From a checkpoint of a small transformer trained on Wikipedia.
Architecture: RMSNorm before each block, untied embeddings.
MLP neurons of a small language model. Each row is named by its layer, matrix (gate and up: input weights) and neuron, and shows model dimensions 560-687. Each number is 200 + 20 x the weight over its row's rms, rounded and kept within 0 to 999. A neuron's up and down rows have the sign that makes its largest values positive.
After each neuron's rows, "fires after" lists the tokens most often just before its 100 highest values on Wikipedia text that the model never trained on.

L2.gate464,192,210,211,158,189,187,228,177,219,195,196,229,196,215,208,192,193,224,197,185,214,207,187,208,166,203,232,199,209,193,205,191,204,190,159,206,200,201,207,202,205,175,207,149,202,135,188,207,198,214,217,198,206,185,191,217,222,221,179,196,213,160,250,187,222,217,212,180,230,215,188,169,178,220,200,167,209,199,167,181,199,195,197,173,202,196,202,211,218,230,188,210,208,201,211,204,193,201,192,189,205,180,212,204,212,186,197,198,215,175,199,222,219,192,177,217,182,201,212,197,187,207,208,206,210,187,195,210
L2.up464,227,198,198,209,211,224,208,198,220,205,214,245,223,194,210,207,219,208,202,181,197,204,197,197,188,209,221,203,190,205,187,191,220,194,210,203,206,171,210,199,190,197,226,174,213,195,193,199,207,191,203,168,203,200,193,227,227,220,193,162,223,189,221,188,221,218,215,202,227,217,203,200,163,191,175,195,191,221,167,214,198,228,187,171,215,229,218,230,209,211,213,218,181,207,194,195,186,175,202,218,251,193,214,198,232,190,235,188,199,202,194,217,193,231,206,204,182,178,189,196,184,186,176,228,224,232,176,184
fires after: "0", " ", "1", ".", " $", "|"

L2.gate2020,177,236,194,184,179,205,196,174,257,216,220,190,146,207,237,205,225,206,151,202,222,214,197,191,213,219,194,190,213,209,175,249,201,216,217,207,198,190,233,224,210,196,181,199,218,172,176,201,233,218,235,206,202,192,221,198,223,195,198,201,203,215,201,195,215,196,218,208,210,213,209,185,173,167,187,183,217,206,207,227,205,177,198,189,172,223,201,184,195,209,186,223,201,179,220,182,233,224,167,166,180,175,190,224,224,178,215,178,166,180,225,174,240,234,180,224,197,232,192,225,191,224,153,187,200,195,237,229
L2.up2020,203,229,171,202,229,216,175,218,198,214,196,195,222,205,237,216,207,205,203,227,214,201,209,204,175,184,222,164,217,201,186,200,155,219,205,181,165,201,222,210,186,228,239,209,233,176,199,205,256,182,200,204,213,211,167,194,175,179,195,191,184,181,209,216,200,205,228,231,219,210,194,189,167,208,215,220,176,177,212,209,213,200,190,245,176,200,170,223,194,194,212,206,196,178,193,216,195,222,201,192,193,197,175,214,194,139,227,208,181,161,207,189,215,182,193,184,155,201,218,200,244,186,201,177,242,215,198,177
fires after: "1", "3", "7", "2", "4"

L2.gate507,191,216,184,194,168,218,202,183,202,217,210,248,201,210,203,179,220,188,206,203,183,227,196,223,203,205,184,213,198,220,229,221,198,204,191,199,209,205,191,227,210,239,186,212,195,190,205,179,221,199,213,206,164,196,170,206,206,234,177,225,191,206,191,181,198,249,239,175,208,180,210,194,206,197,212,174,225,225,194,219,204,188,203,213,174,182,178,214,216,201,174,202,227,201,159,159,202,197,194,188,173,212,217,197,192,228,215,230,183,195,189,188,195,175,186,195,212,164,217,179,218,218,174,211,203,179,259,169
L2.up507,235,209,216,183,237,187,232,219,216,170,233,202,172,222,208,220,179,215,184,244,189,219,224,187,194,225,224,218,222,187,230,221,208,217,201,237,177,176,191,221,210,200,186,201,182,199,160,233,205,206,203,252,154,169,177,190,213,167,236,195,209,201,209,164,182,216,162,231,200,196,159,198,171,164,203,200,211,202,197,173,210,206,230,205,217,209,141,190,243,211,210,197,203,216,210,199,223,217,214,224,202,174,185,238,177,229,186,197,186,187,162,192,204,228,215,195,181,232,213,192,202,222,168,190,223,208,182,188
fires after: "1", "3", "′", "4", "2", " "

L2.gate1782,206,222,188,185,219,169,209,222,224,202,215,202,222,236,231,206,169,201,199,204,237,228,208,189,174,230,234,184,205,207,227,219,181,218,196,202,157,234,183,228,222,230,192,163,183,196,198,192,191,179,195,216,179,201,208,177,195,199,196,198,204,226,203,169,190,205,185,220,237,204,189,179,204,188,221,230,200,149,203,200,175,183,180,228,209,248,178,209,229,213,191,192,183,205,200,182,228,187,195,158,239,199,220,198,195,209,193,192,209,227,172,184,212,200,189,247,191,171,219,198,214,227,209,193,168,181,219,201
L2.up1782,192,227,157,181,195,194,245,159,216,193,170,175,185,196,170,179,217,216,165,214,231,205,225,206,193,179,242,186,221,205,217,190,206,189,191,194,163,184,223,151,232,181,200,239,180,180,221,226,178,189,213,161,203,207,209,159,215,200,176,206,225,221,241,177,218,167,224,240,214,184,185,190,208,194,186,162,197,189,218,181,185,168,172,185,218,197,155,206,202,203,218,224,196,199,187,229,195,212,229,211,178,207,204,213,174,191,181,199,201,216,203,167,207,172,187,198,202,213,183,183,188,220,182,192,184,237,238,216
fires after: " ", " directed", "-", " was"

L2.gate92,191,192,192,207,183,202,169,224,197,207,173,191,174,219,220,226,194,208,206,196,226,181,176,181,200,186,233,184,180,203,205,198,186,183,157,202,189,180,217,211,211,182,195,178,198,152,198,234,208,175,200,198,182,183,220,186,193,219,183,219,218,179,208,159,181,225,239,217,185,193,185,183,207,166,199,195,212,195,218,198,203,173,182,197,149,176,218,228,208,229,193,202,189,196,230,178,235,184,226,198,193,169,185,216,170,192,191,232,201,164,206,221,194,213,181,192,195,188,239,197,210,219,178,216,207,182,232,212
L2.up92,209,175,208,210,184,190,214,242,230,225,163,193,216,175,221,176,211,192,201,154,199,210,188,195,190,186,202,199,190,212,188,176,215,210,193,206,212,208,216,191,233,179,225,210,179,162,214,219,247,205,222,146,210,193,176,219,196,241,189,214,227,187,161,177,181,247,205,147,185,186,184,187,215,218,221,191,221,185,236,221,175,191,196,206,231,214,205,204,206,190,220,210,205,195,191,211,232,234,198,211,195,214,172,223,190,179,223,194,202,151,208,251,213,188,182,198,212,202,193,162,206,235,198,212,189,191,214,183
fires after: "0", "–", "9", "1", "8", "5"

L2.gate759,164,218,196,206,196,188,220,226,220,188,188,174,191,232,153,221,188,192,224,206,212,175,154,201,223,184,198,193,217,186,179,209,211,205,227,174,171,225,176,215,229,216,191,164,197,203,159,186,179,193,166,205,178,210,210,190,211,166,138,180,185,205,202,200,228,210,203,217,244,177,215,172,223,188,191,187,171,225,182,199,172,196,213,179,196,212,186,261,249,203,236,196,184,215,204,209,215,209,217,182,186,214,183,204,193,214,173,233,186,217,225,195,178,192,179,190,189,179,229,192,164,206,217,183,211,200,207,186
L2.up759,224,191,195,222,205,213,205,191,232,181,202,234,217,196,206,229,226,200,234,197,186,179,194,204,194,198,244,211,163,188,215,235,199,179,218,207,213,190,224,216,229,190,196,188,200,205,195,223,262,189,223,185,185,182,176,221,194,209,204,231,202,185,188,194,173,208,217,184,194,167,212,220,203,169,206,213,199,213,213,220,181,201,199,204,210,202,174,223,188,182,243,211,211,210,223,156,182,211,207,201,159,199,179,178,184,182,227,199,214,174,222,221,227,189,207,214,158,207,185,217,197,218,192,188,182,202,231,195
fires after: "1", "0", "9", "2", "8", "5"

L2.gate1923,208,203,239,213,195,194,186,155,185,250,211,164,210,204,223,222,224,208,231,209,248,180,168,207,185,186,192,218,228,226,168,218,178,213,215,205,198,199,203,199,232,153,217,181,184,169,241,216,209,214,182,185,179,210,209,202,171,229,178,217,213,202,176,194,222,198,209,201,204,154,224,206,214,165,214,198,178,229,239,206,205,176,174,238,176,231,225,214,211,180,175,207,148,183,230,226,203,185,201,167,179,189,224,158,189,195,183,198,204,178,198,188,208,213,172,212,186,202,212,175,198,197,163,191,202,179,206,222
L2.up1923,201,182,184,200,222,210,195,171,216,203,198,238,189,216,177,191,220,233,207,189,191,200,187,171,194,170,256,216,180,203,209,254,196,194,182,214,219,191,197,229,237,196,194,194,225,211,209,217,209,177,208,196,179,200,176,168,198,202,168,176,190,199,224,200,221,198,192,231,212,183,234,220,200,208,185,184,193,243,204,170,204,184,237,187,195,189,185,201,209,161,197,216,179,236,239,191,191,188,212,177,160,191,170,209,234,208,168,199,228,214,212,182,225,180,202,195,204,249,239,185,189,176,200,199,210,231,197,220
fires after: "1", " such"

L2.gate356,210,209,188,209,193,196,183,203,195,222,194,199,189,210,189,195,203,186,187,218,183,221,187,187,219,190,220,202,209,225,172,247,181,218,181,189,208,212,206,201,236,212,216,196,190,140,216,194,209,176,211,204,195,173,201,231,192,197,150,200,216,229,193,189,171,227,207,173,212,183,217,175,217,161,216,178,225,208,239,201,196,195,186,167,179,187,215,232,232,206,229,192,185,201,189,176,210,181,176,192,159,161,212,193,202,201,190,169,220,192,196,219,225,186,183,194,225,218,202,236,182,206,180,211,234,208,178,213
L2.up356,208,195,228,159,193,214,226,194,228,209,210,166,221,179,187,218,239,183,212,201,217,164,193,216,219,222,215,209,206,187,178,215,221,174,218,182,195,177,178,223,201,193,196,220,188,189,216,201,208,180,194,192,183,183,216,208,181,237,178,185,182,194,168,197,218,235,219,201,187,181,229,212,182,177,209,197,176,202,204,206,188,205,157,165,220,220,212,242,206,210,243,211,219,181,185,171,163,181,215,216,217,215,191,231,177,175,197,226,244,246,200,223,240,174,173,183,241,220,222,205,197,214,184,233,182,218,198,194
fires after: "1", "2", "–"

L2.gate552,212,222,198,185,191,183,168,208,236,210,211,189,162,201,199,227,154,211,176,196,209,212,203,211,186,170,185,174,235,238,209,169,177,148,208,196,182,220,197,217,210,231,234,183,189,166,192,206,183,209,225,236,211,200,218,223,214,196,225,220,206,249,206,178,199,223,206,154,187,214,189,170,227,203,198,213,189,179,202,213,177,192,163,228,187,197,220,227,199,216,206,168,205,224,176,247,189,202,175,184,181,189,170,222,179,180,207,179,184,199,226,168,197,223,202,201,192,220,215,207,238,214,186,169,215,194,219,185
L2.up552,187,200,203,212,216,196,200,228,171,160,199,196,215,197,214,184,247,219,218,172,205,184,205,239,202,199,217,159,179,189,178,203,190,188,215,218,207,192,225,190,196,198,207,181,184,211,222,192,189,176,206,236,229,226,198,231,187,212,212,198,182,203,190,195,194,236,243,190,204,207,194,219,226,208,215,214,213,211,180,181,198,194,176,229,186,218,200,230,171,218,210,175,222,198,184,183,202,232,165,182,209,216,191,193,181,219,223,199,218,201,231,154,195,166,191,179,188,189,213,181,197,203,223,170,216,190,175,171
fires after: "2", "8", "9", "6", "1", "0"

L2.gate609,183,209,206,188,186,207,215,206,236,200,196,212,210,180,205,194,209,220,216,255,175,217,207,163,219,187,225,215,197,203,240,175,215,201,206,143,183,212,173,183,263,249,163,208,156,216,192,215,183,194,207,245,184,203,173,231,191,213,176,239,201,184,202,220,199,211,195,198,182,219,186,202,221,228,221,183,214,213,205,183,173,177,200,202,205,218,216,212,212,196,225,183,236,170,199,175,231,206,182,182,234,219,232,175,173,211,212,201,220,206,213,228,196,194,187,233,209,174,232,212,222,225,256,193,169,229,227,205
L2.up609,217,188,198,177,194,206,228,206,210,192,185,192,228,185,186,215,186,233,235,211,198,213,207,194,201,184,199,196,198,214,193,220,224,221,181,185,192,203,222,181,236,186,171,196,193,223,216,187,149,161,215,181,192,206,225,186,211,239,198,252,236,201,235,162,168,183,201,210,210,206,190,207,226,179,191,194,187,207,225,195,201,173,195,199,205,194,238,194,196,173,200,200,230,218,214,228,203,231,199,235,198,218,221,201,214,238,205,204,196,194,216,206,210,221,222,225,177,199,207,189,172,192,182,214,228,193,255,200
fires after: " ", " BRI"

L2.gate23,174,199,219,194,184,198,226,185,241,206,219,233,223,239,198,224,186,202,201,228,181,221,198,194,178,214,194,181,226,189,232,212,203,197,220,183,195,244,180,198,198,245,226,187,191,192,187,217,220,165,188,186,202,221,222,190,209,197,194,216,199,198,199,187,179,175,243,213,212,233,213,156,251,218,169,197,233,163,247,198,206,199,199,203,173,236,179,232,221,211,196,217,190,202,200,200,211,200,190,182,211,220,216,208,224,179,214,207,196,162,195,202,190,181,191,208,168,207,185,200,209,218,201,183,185,206,212,204
L2.up23,172,211,200,196,140,214,217,207,200,210,200,206,207,199,202,189,187,228,195,193,213,214,187,206,218,206,183,201,188,189,214,206,222,209,165,202,213,190,203,181,179,180,208,206,180,197,209,236,210,151,169,186,183,191,211,150,238,263,211,151,212,214,227,167,233,169,219,230,222,209,199,188,195,222,179,190,187,184,218,191,201,225,211,199,170,218,191,208,175,187,159,234,206,216,206,234,204,229,219,205,209,244,233,197,214,197,195,211,210,173,185,200,197,219,207,188,200,229,160,186,199,181,220,206,180,231,195,210
fires after: " ", " (", "\n"

L2.gate2029,182,236,193,172,210,215,238,208,185,204,189,202,210,189,214,186,223,169,205,214,191,178,206,240,241,205,226,198,205,209,162,159,208,184,231,194,208,191,173,175,201,218,189,186,208,225,224,144,206,174,174,194,199,205,203,205,192,188,192,200,165,212,180,195,209,200,222,181,196,178,206,182,195,171,204,201,212,170,170,181,237,209,215,180,215,209,205,216,236,220,199,185,175,205,198,162,171,191,212,214,250,206,213,196,191,188,156,206,201,211,232,189,217,183,190,201,218,202,238,208,199,190,187,183,191,158,192,181
L2.up2029,182,205,216,177,226,197,196,211,217,200,242,195,246,233,199,209,185,205,194,222,192,219,239,204,192,221,207,213,181,200,225,211,181,190,172,211,208,210,205,243,228,201,182,198,206,191,231,179,233,206,210,212,204,183,211,242,175,245,203,223,230,198,176,229,194,192,211,179,188,238,217,179,156,171,200,212,177,203,188,238,181,190,203,241,207,217,184,199,214,234,237,150,206,217,175,162,210,247,201,215,203,217,161,192,172,193,237,183,221,209,163,182,198,209,213,218,215,198,212,221,218,184,209,202,181,203,215,217
fires after: "1", "0", "8", "9", "2", "5"

L2.gate353,206,221,197,180,189,196,218,214,218,233,210,194,202,184,217,212,199,190,202,210,217,205,190,204,200,195,229,153,202,193,207,181,209,206,167,189,203,209,199,205,246,206,245,178,189,193,218,182,193,165,221,200,169,179,179,174,159,214,188,212,189,178,258,161,216,184,217,239,177,173,210,198,245,216,201,158,194,190,219,175,177,151,189,225,183,240,190,209,198,186,222,193,183,205,223,193,181,190,216,182,203,186,231,186,246,187,175,166,222,187,179,206,236,199,168,210,197,189,203,175,157,215,219,219,189,202,212,189
L2.up353,201,236,191,210,192,213,254,195,217,184,195,183,193,214,159,162,219,182,209,189,212,193,223,196,192,224,210,151,207,218,204,188,190,220,155,192,145,199,236,200,221,184,179,195,188,153,195,209,150,192,190,191,210,195,215,170,217,197,209,175,205,196,229,166,222,180,205,254,192,179,206,199,192,195,196,192,207,184,224,185,211,180,185,202,187,226,199,182,174,185,187,217,205,218,189,193,195,220,222,194,163,182,215,205,233,217,198,221,218,220,191,196,218,224,188,212,191,207,180,179,160,191,193,185,194,186,201,239
fires after: " ", "-", " (", "_", " (+"

L2.gate463,235,167,188,190,222,200,180,195,203,190,203,189,172,207,216,250,189,186,214,175,168,173,222,221,196,166,204,248,199,169,222,184,153,206,207,199,188,244,156,231,180,185,208,183,212,194,235,224,196,215,177,220,189,204,177,199,207,186,191,197,183,237,191,200,188,197,190,210,211,224,228,207,242,175,190,194,216,185,211,222,184,198,208,224,192,192,230,245,194,198,218,200,212,221,163,208,225,177,204,211,199,195,213,191,196,196,197,184,177,202,188,197,179,210,202,182,198,201,185,174,183,197,169,188,233,208,242,175
L2.up463,206,190,226,219,233,214,226,153,235,227,199,225,187,164,226,194,199,202,201,183,219,184,171,195,197,174,216,177,208,201,184,217,215,142,192,177,215,194,162,216,200,144,196,171,229,203,219,176,244,159,239,210,183,214,198,207,214,239,210,220,158,192,171,205,181,184,217,226,185,185,191,201,191,147,188,176,202,189,223,191,234,204,185,183,196,201,171,175,195,167,200,209,167,175,207,186,177,166,194,204,228,176,181,185,141,202,186,199,193,217,168,216,198,180,181,224,212,194,169,240,172,210,192,252,212,217,234,205
fires after: "1", " the", "3", "0", "2"

L2.gate2005,221,173,186,155,215,206,234,204,204,223,187,227,197,215,191,219,242,196,223,235,203,237,197,202,215,208,196,199,193,242,230,195,197,185,174,201,214,195,232,193,241,172,224,227,182,182,202,201,186,207,225,199,177,151,160,237,187,210,189,227,203,199,222,200,173,199,191,196,218,188,187,220,182,200,209,194,203,206,165,200,167,203,199,205,218,225,209,209,225,214,211,213,198,224,212,183,175,181,207,179,200,189,187,199,233,191,185,145,164,197,200,210,217,202,193,176,193,181,176,165,149,207,178,205,221,214,195,186
L2.up2005,213,199,190,242,210,194,232,196,212,225,184,204,184,191,242,222,189,186,215,197,194,193,211,217,224,192,202,209,207,222,210,189,185,174,219,223,214,200,181,176,186,222,187,212,197,200,179,210,196,151,176,236,212,209,182,199,237,180,221,174,217,207,179,184,192,228,212,200,205,214,202,147,176,228,189,147,198,185,198,211,177,192,186,211,199,197,182,237,204,213,199,196,229,234,193,203,237,245,186,215,245,182,188,229,207,166,226,218,195,185,194,223,192,237,189,202,209,184,205,189,180,202,213,240,195,171,175,144
fires after: "0", "9", "1", " ", "2", "4"

L2.gate1477,194,227,193,201,224,194,210,193,217,216,187,184,223,204,211,214,209,167,221,220,216,193,207,191,209,189,220,210,207,190,166,203,202,198,209,161,199,217,179,188,193,165,224,195,190,188,225,229,204,186,222,188,195,191,168,226,208,208,222,211,263,204,215,201,195,193,235,203,206,182,216,216,198,189,187,172,224,186,208,196,178,171,193,212,217,207,188,223,240,218,182,204,175,225,175,213,196,193,213,177,226,189,200,192,176,210,199,214,178,184,215,213,223,233,174,228,169,186,198,186,179,189,208,208,191,223,227,224
L2.up1477,192,247,197,206,208,209,186,215,193,178,186,195,246,210,194,212,221,204,253,210,213,200,209,204,166,206,203,235,220,188,183,201,176,197,212,170,198,186,212,192,217,186,203,178,201,177,183,190,220,190,209,193,177,201,210,206,189,246,196,243,237,205,177,212,202,195,200,179,207,200,189,219,197,222,208,181,215,204,183,182,197,162,213,215,203,209,209,201,198,189,232,149,170,189,197,182,214,201,221,178,194,194,209,190,185,184,214,203,189,171,196,196,184,186,174,188,178,194,201,166,200,178,184,198,163,235,211,205
fires after: "1", "8", "2", "5", ",", "0"

L2.gate1657,184,216,202,215,184,171,229,190,219,227,206,238,186,178,246,189,204,206,196,226,180,193,195,234,192,222,224,198,210,179,202,213,221,136,210,201,203,183,189,209,214,217,198,184,232,184,190,212,216,183,219,233,176,193,165,208,214,208,215,181,190,227,225,177,183,224,199,224,235,217,211,193,221,205,186,191,208,159,207,229,144,179,229,200,197,215,187,226,228,224,218,194,221,219,215,219,186,207,195,203,202,179,210,212,213,173,176,196,183,228,207,207,202,230,162,220,182,175,193,210,145,238,188,260,190,199,223,169
L2.up1657,195,210,226,217,183,178,221,196,240,181,220,226,193,177,209,207,182,215,212,208,180,217,187,211,180,210,215,229,199,209,220,192,194,173,216,201,191,144,193,239,193,207,193,188,195,224,185,192,222,167,220,240,181,221,166,197,192,189,236,189,211,235,196,185,186,242,216,212,240,219,202,197,215,173,181,155,202,194,190,226,149,180,227,182,218,227,175,226,206,214,191,194,215,209,204,196,204,211,198,235,239,195,195,193,179,199,194,197,202,211,221,194,208,223,185,239,200,190,189,211,176,226,180,246,200,212,219,208
fires after: " (", "1", " ", "-", " (#"

L2.gate681,238,209,162,201,202,186,219,177,218,234,213,169,199,186,210,204,207,203,233,195,213,167,170,170,195,175,236,192,196,195,202,239,189,205,201,194,191,174,213,216,228,151,217,174,188,181,203,217,207,172,190,202,202,178,166,216,200,199,194,200,185,186,228,157,160,184,211,204,254,173,205,162,210,192,199,188,175,210,229,220,202,183,183,249,199,213,202,168,187,180,241,201,176,218,217,200,205,175,197,168,208,165,179,158,196,171,169,230,178,192,223,207,203,157,177,199,181,195,177,177,187,216,189,203,203,206,239,195
L2.up681,228,191,204,175,210,171,214,180,180,168,173,180,179,198,183,219,184,218,190,240,182,171,174,190,195,196,212,177,242,167,224,201,196,207,201,228,194,176,211,187,205,196,193,174,179,214,180,226,191,190,230,228,205,220,185,191,188,191,176,172,179,163,179,199,192,189,187,234,204,170,195,205,173,190,197,213,210,178,216,207,186,178,212,201,194,221,188,209,205,198,198,174,195,235,212,176,197,238,202,186,207,186,165,218,201,197,211,215,223,222,202,207,211,171,196,206,163,190,204,195,207,175,195,160,192,209,189,194
fires after: " such", " there", " well", " There"

L2.gate852,201,258,207,160,231,216,193,225,193,220,202,179,227,185,199,185,218,196,201,245,213,207,226,195,191,179,195,172,207,187,193,210,212,213,203,228,189,226,200,177,249,201,214,185,214,142,200,223,216,214,202,186,198,230,202,196,185,259,198,211,207,208,197,184,216,244,200,154,214,202,195,193,212,150,232,206,208,193,213,179,207,210,203,181,192,200,205,248,191,198,257,183,191,222,215,216,187,178,164,195,193,180,192,195,206,212,170,229,225,205,193,201,212,221,200,170,179,172,228,206,198,188,197,201,197,207,208,205
L2.up852,169,220,207,186,196,219,214,187,195,216,182,216,233,175,213,187,183,194,211,229,191,191,183,225,158,220,177,191,198,197,182,210,199,194,231,178,201,226,179,184,160,197,235,211,149,161,192,179,203,175,229,189,182,242,184,186,181,217,169,225,190,223,178,227,219,197,203,175,177,223,264,186,217,198,198,210,173,196,196,183,172,215,224,200,182,212,195,219,151,217,212,193,191,192,161,184,205,199,184,184,196,180,206,188,172,206,241,222,199,195,223,212,155,209,209,175,178,160,221,183,219,204,219,199,197,179,193,188
fires after: "1", "–", " ", "2", " |"

L2.gate1802,207,242,199,191,191,170,220,179,186,227,199,201,130,199,212,219,216,191,202,211,183,191,200,236,224,219,213,204,225,202,185,204,190,214,175,195,170,175,211,189,166,212,184,175,180,223,170,185,181,193,199,210,215,207,214,208,217,173,196,214,184,229,223,196,190,214,199,211,237,199,203,179,166,167,201,210,213,210,224,231,197,225,192,135,171,212,200,206,208,216,197,201,191,203,168,189,210,161,168,196,196,189,194,205,219,206,184,229,216,186,221,203,219,224,244,189,177,217,218,221,199,216,209,203,196,163,201,208
L2.up1802,214,190,229,225,231,213,176,180,224,163,219,181,232,171,187,159,185,207,202,210,220,220,206,229,170,210,225,150,201,223,237,187,192,218,209,165,215,225,190,199,208,169,222,190,172,182,198,164,214,152,214,217,219,212,225,217,194,197,199,204,222,188,204,230,181,192,216,184,187,223,206,188,212,184,210,180,170,158,207,196,170,199,217,247,184,179,222,224,174,167,224,195,220,174,184,232,185,226,201,207,198,197,159,162,160,197,209,201,187,214,217,191,219,213,170,221,179,206,162,179,166,191,230,194,239,208,200,183
fires after: "2", "1", " version"

L2.gate1675,200,227,195,187,192,216,186,192,199,222,188,185,218,213,241,222,213,232,209,216,187,190,206,221,173,221,237,161,222,211,209,221,183,201,210,217,179,224,211,218,230,188,196,190,218,180,204,196,219,194,220,231,177,208,171,231,171,161,218,215,215,203,223,211,156,213,213,196,194,195,220,194,212,166,223,193,195,202,187,201,207,194,208,222,172,185,218,184,214,199,198,189,186,152,199,213,216,194,185,184,176,189,185,181,190,217,197,217,189,155,204,188,178,227,176,180,171,195,180,208,242,198,204,197,201,197,202,218
L2.up1675,196,200,235,212,211,214,203,216,190,182,153,211,193,200,195,160,215,182,180,161,182,182,205,193,225,183,209,222,186,181,208,207,161,176,188,169,244,169,208,214,190,176,201,196,225,195,241,228,201,220,180,194,192,181,195,206,208,215,183,187,211,228,207,187,213,187,193,192,203,190,216,237,197,252,211,199,161,238,201,172,175,209,202,204,205,196,238,227,226,215,208,174,168,216,220,204,183,177,210,187,254,190,206,215,231,169,205,190,190,221,183,176,191,212,198,185,204,249,219,196,201,191,202,220,189,178,191,211
fires after: "1"

L2.gate1788,201,228,214,202,193,198,211,209,248,184,236,201,189,195,224,204,213,251,193,182,191,170,196,225,200,202,235,201,217,203,204,166,192,170,212,222,210,173,198,249,171,201,234,213,200,208,190,185,225,194,183,232,193,229,184,194,201,206,234,167,213,250,206,203,175,205,222,207,209,215,173,211,194,192,178,192,213,193,225,229,146,201,189,209,186,203,208,228,225,219,187,187,188,196,212,191,207,188,188,223,254,189,188,214,175,184,198,211,186,219,224,178,206,210,171,233,180,179,216,212,162,240,180,278,187,208,221,202
L2.up1788,185,204,221,214,195,191,204,191,234,200,201,238,192,193,226,195,190,211,213,226,169,195,181,214,186,206,221,218,221,203,196,176,200,184,201,223,211,157,179,215,201,203,229,198,199,208,175,175,221,168,212,233,204,214,181,196,201,186,240,193,216,253,193,201,178,234,215,195,234,204,172,168,208,195,182,155,195,173,188,227,151,191,203,192,180,216,196,229,213,226,182,213,192,207,214,204,187,209,198,219,267,204,204,205,171,198,185,209,209,204,210,214,215,212,173,219,199,184,213,203,173,238,180,249,177,207,220,200
fires after: "1", " ", "0", "2"

L2.gate568,214,200,202,218,209,210,187,236,175,214,198,189,185,194,233,204,239,207,200,195,204,186,193,210,208,219,209,183,171,190,198,233,183,193,190,221,196,176,231,172,244,172,205,198,226,167,218,234,243,188,195,178,192,198,190,222,203,198,154,210,208,209,199,180,181,272,208,217,215,217,203,207,232,207,201,186,198,202,209,194,123,214,189,216,181,212,244,210,184,170,223,199,162,195,218,189,194,190,155,197,174,178,198,194,202,203,193,211,203,208,188,231,222,202,171,174,191,187,210,189,211,208,183,197,225,181,214,185
L2.up568,183,194,165,221,196,231,210,184,221,191,168,214,216,212,180,161,215,195,182,210,168,193,196,219,169,190,232,204,215,206,204,207,215,199,219,193,179,198,209,184,219,197,220,175,206,176,208,202,193,194,218,186,185,196,167,188,165,253,183,192,192,205,175,192,219,198,192,183,185,211,209,214,175,225,167,186,173,190,215,184,200,198,214,184,206,219,149,201,190,192,192,195,220,196,193,197,191,231,196,210,214,190,221,190,217,175,193,164,206,218,220,199,193,204,198,200,229,207,189,205,224,165,152,221,200,235,221,181
fires after: "1"

L2.gate1273,199,189,157,188,181,208,235,235,217,197,213,193,225,198,212,186,156,191,247,175,200,228,169,191,202,258,153,223,180,174,197,197,234,208,202,204,228,214,175,219,173,201,201,221,184,167,191,208,190,189,225,206,212,227,202,197,224,222,203,203,196,195,171,199,180,195,232,202,209,207,163,199,184,231,195,168,220,210,187,180,210,196,211,257,235,210,146,226,249,199,156,209,198,202,197,225,214,205,222,189,189,202,226,182,207,235,181,205,162,203,215,191,214,198,178,226,206,165,198,163,208,196,189,204,164,192,218,192
L2.up1273,189,179,180,217,218,223,188,231,199,198,209,193,228,159,183,198,144,228,217,155,213,198,159,189,194,222,156,207,236,165,173,229,212,198,178,182,225,215,156,225,184,184,204,191,187,177,194,205,223,158,221,163,225,247,184,200,236,232,168,202,179,199,204,213,211,173,236,216,215,214,162,170,193,225,188,173,183,200,201,210,200,226,208,206,235,184,184,185,211,186,162,220,177,196,173,211,202,189,201,215,173,209,233,168,195,193,200,191,172,201,206,224,202,178,212,224,220,204,163,214,222,206,210,229,193,231,194,216
fires after: " |", " ", "4", "3", "7", "5"

L2.gate1876,175,255,192,186,235,181,221,218,210,181,191,221,180,197,198,207,252,214,177,208,202,211,217,197,207,187,197,188,203,222,188,225,197,228,176,224,195,222,223,177,250,187,184,144,237,175,165,228,235,180,193,190,196,194,186,191,187,177,212,198,209,229,198,171,238,215,214,183,225,170,179,243,230,203,218,171,225,194,210,203,167,160,173,216,209,192,216,215,221,190,191,186,211,234,175,228,207,206,208,199,202,191,220,190,187,193,193,200,210,200,213,188,194,196,176,219,215,200,208,196,189,216,180,160,192,198,193,204
L2.up1876,222,162,206,175,194,182,164,234,188,188,250,233,226,219,209,240,200,210,156,205,190,219,211,192,207,195,173,212,184,200,170,187,214,207,215,163,197,236,201,173,209,216,204,194,164,211,185,195,193,196,191,192,177,172,190,220,218,166,193,238,216,209,191,198,176,220,188,165,182,223,214,208,215,225,214,217,241,212,217,213,176,207,198,205,195,185,214,225,213,226,171,167,203,190,189,177,189,196,177,226,205,184,194,166,188,199,188,177,186,189,178,207,183,217,201,181,206,176,178,229,232,243,200,182,185,190,204,177
fires after: "1", "2", "3", "4", "7"